Weights of a small transformer language model.
Size: 16 layers, width 192, MLP 512 SwiGLU, 6.25M parameters.
Training: a variant of Muon for these matrices, 161M tokens.
MLP neurons of a small language model. Each row is named by its layer, matrix (gate and up: input weights; down: output weights) and neuron, and shows model dimensions 48-143. Each number is 500 + 50 x the weight over its row's rms, rounded and kept within 0 to 999. Numbers have three digits each. A neuron's up and down rows have the sign that makes its largest values positive.
Before each neuron's rows, "fires after" lists the tokens most often just before its 100 highest values on Wikipedia text that the model never trained on; "fires in" lists the words (lower case) most often at its 100 highest values on Wikipedia text that the model never trained on.

fires after: "ild", ",", " F", " is", " was", " A"
fires in: "one", "children", "french", "arena", "led", "people"
L7.gate222:524438537482501512461520569456531513576467522497561492550444568483456467542611463585508476528492556456459529470556477465597389523457378476513478526524560385541499453500444497508447507501474552551505481487440408538613516481427503421547468563509567514537515490573529469485531571487430440461
L7.up222:564579421490445516559417518405500549566526571518480474451487510580373534483525588381495496501529481439474514457504481503609521533504492455515528523488517471470399579426404448531361550605441442490552472532485534454619488518534594538471482440483597475491560465548432484462506542514483512471
L7.down222:534489456514423493522480527634541463493557477488500518441539457496432534552551513479435616446503488546474565450490408501518563527559448517511492545425456420482459501542472522523535481491454423402526525478446470531491507454548522504520559502500521497519477514549576428566429505557532533414

fires after: " ", "1", "2", "–", " +"
fires in: "9", "19", "7", "29", "28", "09"
L6.gate229:493390525520369514504434475452489575487476551544569563504418517440462599496536501516465499406461454465473433487489565468516470511450480472476526365551462474586385419479525505445572513495445582542466395580528521488516522499536557433592494460427503442494501489503510493454535511445454436459
L6.up229:526407457493497494538512450478451548421494632489500471493488537422449566554429520462542479438434516525495455490504527532493480540533512467462485505534504403545353413458546468537572415502520571522446390565503495618522493474498570494606598451541498450418591538482551503350546440461489471489
L6.down229:540509477526591430536480477509498542452464506598438416584536505570509578518413505516514521428531470462441581548595418593465439485527449592516527550470517480497441488452500438430452443502548481511546426530454555545508554489534551510476537377538444547468518571487449573456514380412498518482

fires after: ",", "\","
fires in: "and", "but", "while"
L4.gate283:496483402560500531540506468549412558467468454564455493459499511500503475489484476487448427519533485491555559392555540434495526477450475362501490386459441461514520451497428489465434481459498484440506534449539503508472464500574559481525530551499427510459450467528470524562506528513478523489
L4.up283:491443448573467503516468449557444600405466502472421498513579518494597487560453516414465547472532550544504581459523586373430471586475455459505436510462450499477601485500468481451535424498464449488522515504402487545471437472529448545497552536461455523544455507558441544494468549466570461594
L4.down283:500412465499414554572463495397487518396484484497473451526489575452542571497507489495502587562456504577479523397524467419501531535469446507525478472465578402368522558468434447512508425477436546496503507443482490575500519490552592559493551509441471459592529557542424501500517473532472473572

fires after: " one", "re", " there", "ne", " some"
fires in: "of", "are", "were", "areas"
L12.gate410:498515493488466385505492461409544522360483546533516435493388519546510549548488501444513536502505548508503513471516496497523534455530457590451620461511463487467559505586464461529495496482519465483479499495452415451426510454505457526525509492518518490434460457571529466492473430448589554501
L12.up410:457490403631477556478509502474514456512568518567534414487476536489493472462550537494480530452452540532598549508484474429478463487555513508508472463527450528597643536506442477538576521435550415521402517590520468414426474543538509493417463439512579567499406425552526434450519451512501461427
L12.down410:479445547495530575537474462451590510512512480520573538446439621408506516556522443460527604520450469552490493513586498467512554518517517522429454459489404517533476516468439491461450476471547499421459377488497527546486531498360407522599508541411453564448522518502420511489443532530472493528

fires after: ".", ",", " in", " J"
fires in: "the", "its", "they", "jean", "there"
L7.gate93:505561441447498460560565478519414542539468429523602461499498492543581556367548478550492377443518466480513479579549542532422487418447488512535491472586489457453480516485468485554408478496516457431590536462528458435434475598534505523521466462475642507533508517465442540485542505554480416519
L7.up93:406570504366509378498566486447514561515528439443430506495465486498443463424555516483549401390523519574523484511484519390484486451552525543511522470463492545589489440604593458467373465483526514501472502569493414424527513439490574433546494534535510536458545577412413473511513493569460457492
L7.down93:492496476500490526530578512518478536509458549504452512655511481513476541484530531424370553426495404506448582537480464537499519485492447552490529469531498409540467543421519355529469553534482516433488520508440490463416544512435466590526430477502453491558493496523438514560487514439525501502

fires after: ",", "),"
fires in: "and"
L4.gate375:472515505543404463551586616515496620467486539482578475567418461475414481502525502482561512537590449563551456409559451554437506473517521515478505608494468490528442466513408464434536526593543479548486464454505510508435385522503585542464531456542486593566472500569481463462522580495505427569
L4.up375:543558464521368469505479545513549564551542426537519521503610453547586514461490529407457540454542489477451467521493532432484441532439501552492476531445507484614597493375497510499517508453481605542421502437473577516517555472509539512436535461467568492576460514465520516440483461520533554499
L4.down375:502530485453509451454473509509573529527572498504522508470477552575508531458434516461448609494598521524525478446456567457510535477448510511532490472512419465513541391498497470595571503533437506469459467490446513579663549395532600523450505502422566522510462583450527497477437438472461414510

fires after: ",", " the", "ubl", ":", " |"
fires in: "united", "republican", "american"
L4.gate98:509503491572510427503470571465504652497560598508444522516458497535543475550599549552497441428503425486557586499534457458502539584530434509492545516445514562490523507423467500469460512543478527508484536494453515539449441521519604506529420450467567538489546435486463516438525535516484574520
L4.up98:382532653501502467437398527479506485522478518526506425502364479451563412524496554517425429563477413505428584417560478544457544557540481477511435417438490559515584468567555595504462523515431523485406581526482503503503572520405463471553464458480543475417535534522448492468469503489473497442
L4.down98:472454561531488513431447527521504465480431521550560472572473523500497532591457480429484482434439478533452619451531390538396580435504471566582534497491463451445524602562510462449460443506506542534437536481552514534450525626515448456461564501544535459424493505464483437491492447523467460356

fires after: " ", " the", ",", " ("
fires in: "6", "united", "island", "7", "is"
L4.gate73:517579514530418512532419546521575550573489523477545482538484500457490509537423559512483485598507464504442517465425502524514466439558513534492470631548427484490507451570436557508621548547546493472568533566453521422434461534486547431498437545439510465472431399516490526470530555477574519512
L4.up73:448499428518466496480480460479502436536510504426444578517482449532496450494480541414479513579505473546463531490467569412529522499520585476586499482505502455560535457536411529491551428554549593495482526464435467519455545483462497489495492556499627476376523504556501650593566481462503585534
L4.down73:434500545398450522439474611496500443558505541527452467655484435573471529619491596499457431475570488506418451515462619533496615496535456523513502393505556434539489459540512483559513543532493498519427555453514462480508514553518548547511493504527522508460448512550535561388577433470470481460

fires after: " in", " of", " In", "In", " on", " The"
fires in: "the", "that", "this", "their"
L9.gate401:486501520509473598537506443478538559546435497440495501512435552454465653527526579546474448551544463434499464494556442395544479451551504428522443493416431554491463453526447454505462515445503437532460422545493484496619616517429525545493481468424539494407530587511431540444552561466528603574
L9.up401:507478433490512547528545424463499493473646450460522527427487534528496477492599447430435553493545508509463502478442428500439476469550570482504499479481482419560420488569449518487459557406493539502508455530447498443520538476480566442424468427483414462446554481541543447418462442413530513448
L9.down401:545479514520515590453521451563396482511446522563479527536563527488488494456498614580416458541485544506568471505566509477407433442535485508482549517655549504508484574559563529570537494557495611558502553487489482449512562517563496525453421525473463499540525459522429393552452516436472461565

fires after: " one", " res", "s", " s", " some"
fires in: "of", "size", "respectively", "response"
L12.gate225:540516526549572406504547442563481486438505533602548523531509520543504500574440453454357495542471524509505507473498535579561456474403480486447563496463562462507561572446519587457531541484566490462525530534453442486578417434454473518523485599468507492507467495464513491456517544548435541475
L12.up225:427558550544489573517602466532500522486424562467489483447525519620513579486511526526548487487548559515542572389478487430532536483494535528509546465333574527481549552464530442497619585537556467506472502555587484516492607494477538532561494446439416593475502438508530455528497431541448462521
L12.down225:497524553491516597443531497480554566582527548487566569398550514431543523568555451560480541474485450574592530454492544525528436485518463521525439549506474464445502444480332578639531471536573532511500537575488428522454472499584483539505556553499486495481474513473539478528504455461452556480

fires after: " ", "\n"
fires in: "4", "42", "40"
L4.gate25:546459506518419422452440495494534528542467479477404546582480478474488445551529487506513457482632453394402477507462519478570371440487435457546483522451479474486479569511385552428536515547607559531453572498446564405431458551480562525447595518424537556503481516550426437493542506498516574519
L4.up25:526504492425471430476546473478487514494490463442405537477496493504507506436559508520526478518519442356530419515368555494530488434519437437479483483432545507477544591500358607512536507522474448487549509471506515493432458412487516465495574435520611630539513503506569608520486569524531636559
L4.down25:483512434503517558544510498545515401505569450425495423559502460545520458505473474469412435471566467511501413499478447452492463444551547427517571490415412386564441546512416580524534585462529511517567457375452517459506573489439515465530469501490489500501507558561518495469404509436501528467

fires after: ",", " the", "0", " ind", "9"
fires in: "united", "individual"
L9.gate121:474500525521493546523472560451611570447497417447410480492456558402490584542558425425552503500456494466537519521498521582462442472488507468484586527472496580518460441512501577573523415508544507553530491549354478482524520610550514531526518484475523449469481457508549573433559464510546414443
L9.up121:561516521457427497505475530489552533494473471500502512563454415476417573526486457448434420453477513438540464540407511555420517502493551462555520606543431507443482471544464554501623480420528456473491499506519571488476385476599535548617521522477500500498518481495501489507444530556493576527
L9.down121:555485539511513552475607488541481527499490542489460483580486444497571420549444425474601450512432568509533521496450503479432569479466484487515460537512506556465513490462477498619453486471565456475545505496536539528510423499469542419500401550508363475482587520559467541517500536524618555565

fires after: ",", " M", " m", "\",", " C"
fires in: "and", "but", "while", "major", "majority"
L4.gate117:517491492554429521539576511466360545426513462474482593589513540507584558468479473457470496433460499525517434628438545418475548525467545455516495535477448535489489385499540451486529481442467520462482597437508484513467498576536584468493524567474496468478478472541502504539464535491527543544
L4.up117:519496497589454462584544569502393575482591404564550488531446482510442459517458520430502553551456555518450481432517521467448526547450490499505521494492447583375576457563480493501517556511452484461450590429545533540430496512526554471442573559465469429453465589505478541442414539480530479489
L4.down117:567536525597443468463502515474564464448567486485453486459498459517443450576485499414578572586515454530505452541566481407555555427467493491496533463565487542391558555515485474493475394512340450480555531459497549562535474536542533402427627482490599443560434545512566545432434550523517448460

fires after: "0", ",", "w", "5", " W", ":"
fires in: "000", "network", "500", "works"
L4.gate333:489565546474440527541419483458491558447404484391533471539449523566444461481434468482511552531576468466561489429520585540490578500433469456520483478553571498520492537453491433489526597441413475421470554434588599513357467476528548476438626445464486508456461504494458463546481509556462545464
L4.up333:574507536511466463542475554489511575434526541496586523454512352531485493446445557506506451557530486471491483435448490546517461501495489474432534456395546504521586588437491545605486589478435461393436521381423564361452454465464597476481470516534458441424501475517466583519502531530458451402
L4.down333:458421514416486430534457501503499512521459494547541474574433495492434490502502499532486514537436556451532574435541340392461615497562522507541516443443491467580475466463453465545539442488616556416459508420485504465537544604501472453508445576480528549504426482461577508498512515486505493449

fires after: " the", "gan", " am", ",", " ind", " H"
fires in: "united", "among", "his", "individual"
L9.gate147:470582470413477491495536492481419471471415501495500547380479479471552525514464435476406423534504506540493513552549529569398478443485458471486489568455458476490530520475437480559456466453561449410434504500505484481541488455565574446548396598447533506471486565550475463426463544494363530515
L9.up147:507518566477469453454487480525527522517522448407494485462503550427544544460377547533405441567428441498522498467480530531489482571545575473531538473451512504519511596621451506555469489506512586464450552492513464531477441542460508521551458530505579477441558442537526546486498406511617422544
L9.down147:503494509520482478487420444442517525405462560459461509387468547522617441483496476528458468497545491452486523445498409525587519509536456529399543473414532465511411400432505492402427490488521477576446470583554481477523512484440555508506509482483555533521479468504546525408563509554496551507

fires after: " in", " I", " of", " with", " by", " to"
fires in: "the", "illinois", "within"
L9.gate285:498420423482608569484525462515495519489541490427479430488373484603567537518635433495520517532558476463562465506528511508440479434489599412491571566414444549565570483482479490519548465461491482502399509555456392457496497433503543508443520445568547399512438487575383553462423497470553463541
L9.up285:510465531615415539476492443533516490499544439461472426493454569580496480560409565450520471510436523499455503550493508535490499503574480417508474489513508463506529500485565479454497550502544484530501555475459513533436439470537526495542406518551481462492423548500520443432437568542498582477
L9.down285:512467586512645475609563489489522524517496528525451444622533529499454497414573494535466567482519454521508564545448476569422542474433518493577473537444455487529544475530544500566600471412493537463497507542539336415470564523479468561461568536629390457448527564578483523513512515558602444509

fires after: " is", " was", " d", " cons", ","
fires in: "a", "one", "some"
L11.gate40:572503483483454479516579551500595468449488530445431483482410492496489497523440486494444560563508483491424578535560467500521485489463468477468446482446511472503443516493575530483515459519431524434513521516442484498512522523568452540393508354501449421496485475544406572459463549487461412391
L11.up40:496494510524524523548513603509491481507537472478457390533507516412503520504563499418500480519477587557466536395551514467497517446518426496500550543498562411570536453534514529567518429460510507547453599533481462355574512488514531458510586470380522461511534588533432529478500535580480462534
L11.down40:569412532475508539449458484522506509437501585484510566557516460500452406461548494494459501427398570511531490447577494542546485446428518449487559472498427517429575587553478505482523494516519605399517501501484491426529447512371427493494424489583472436570497485450483560425468595539515554576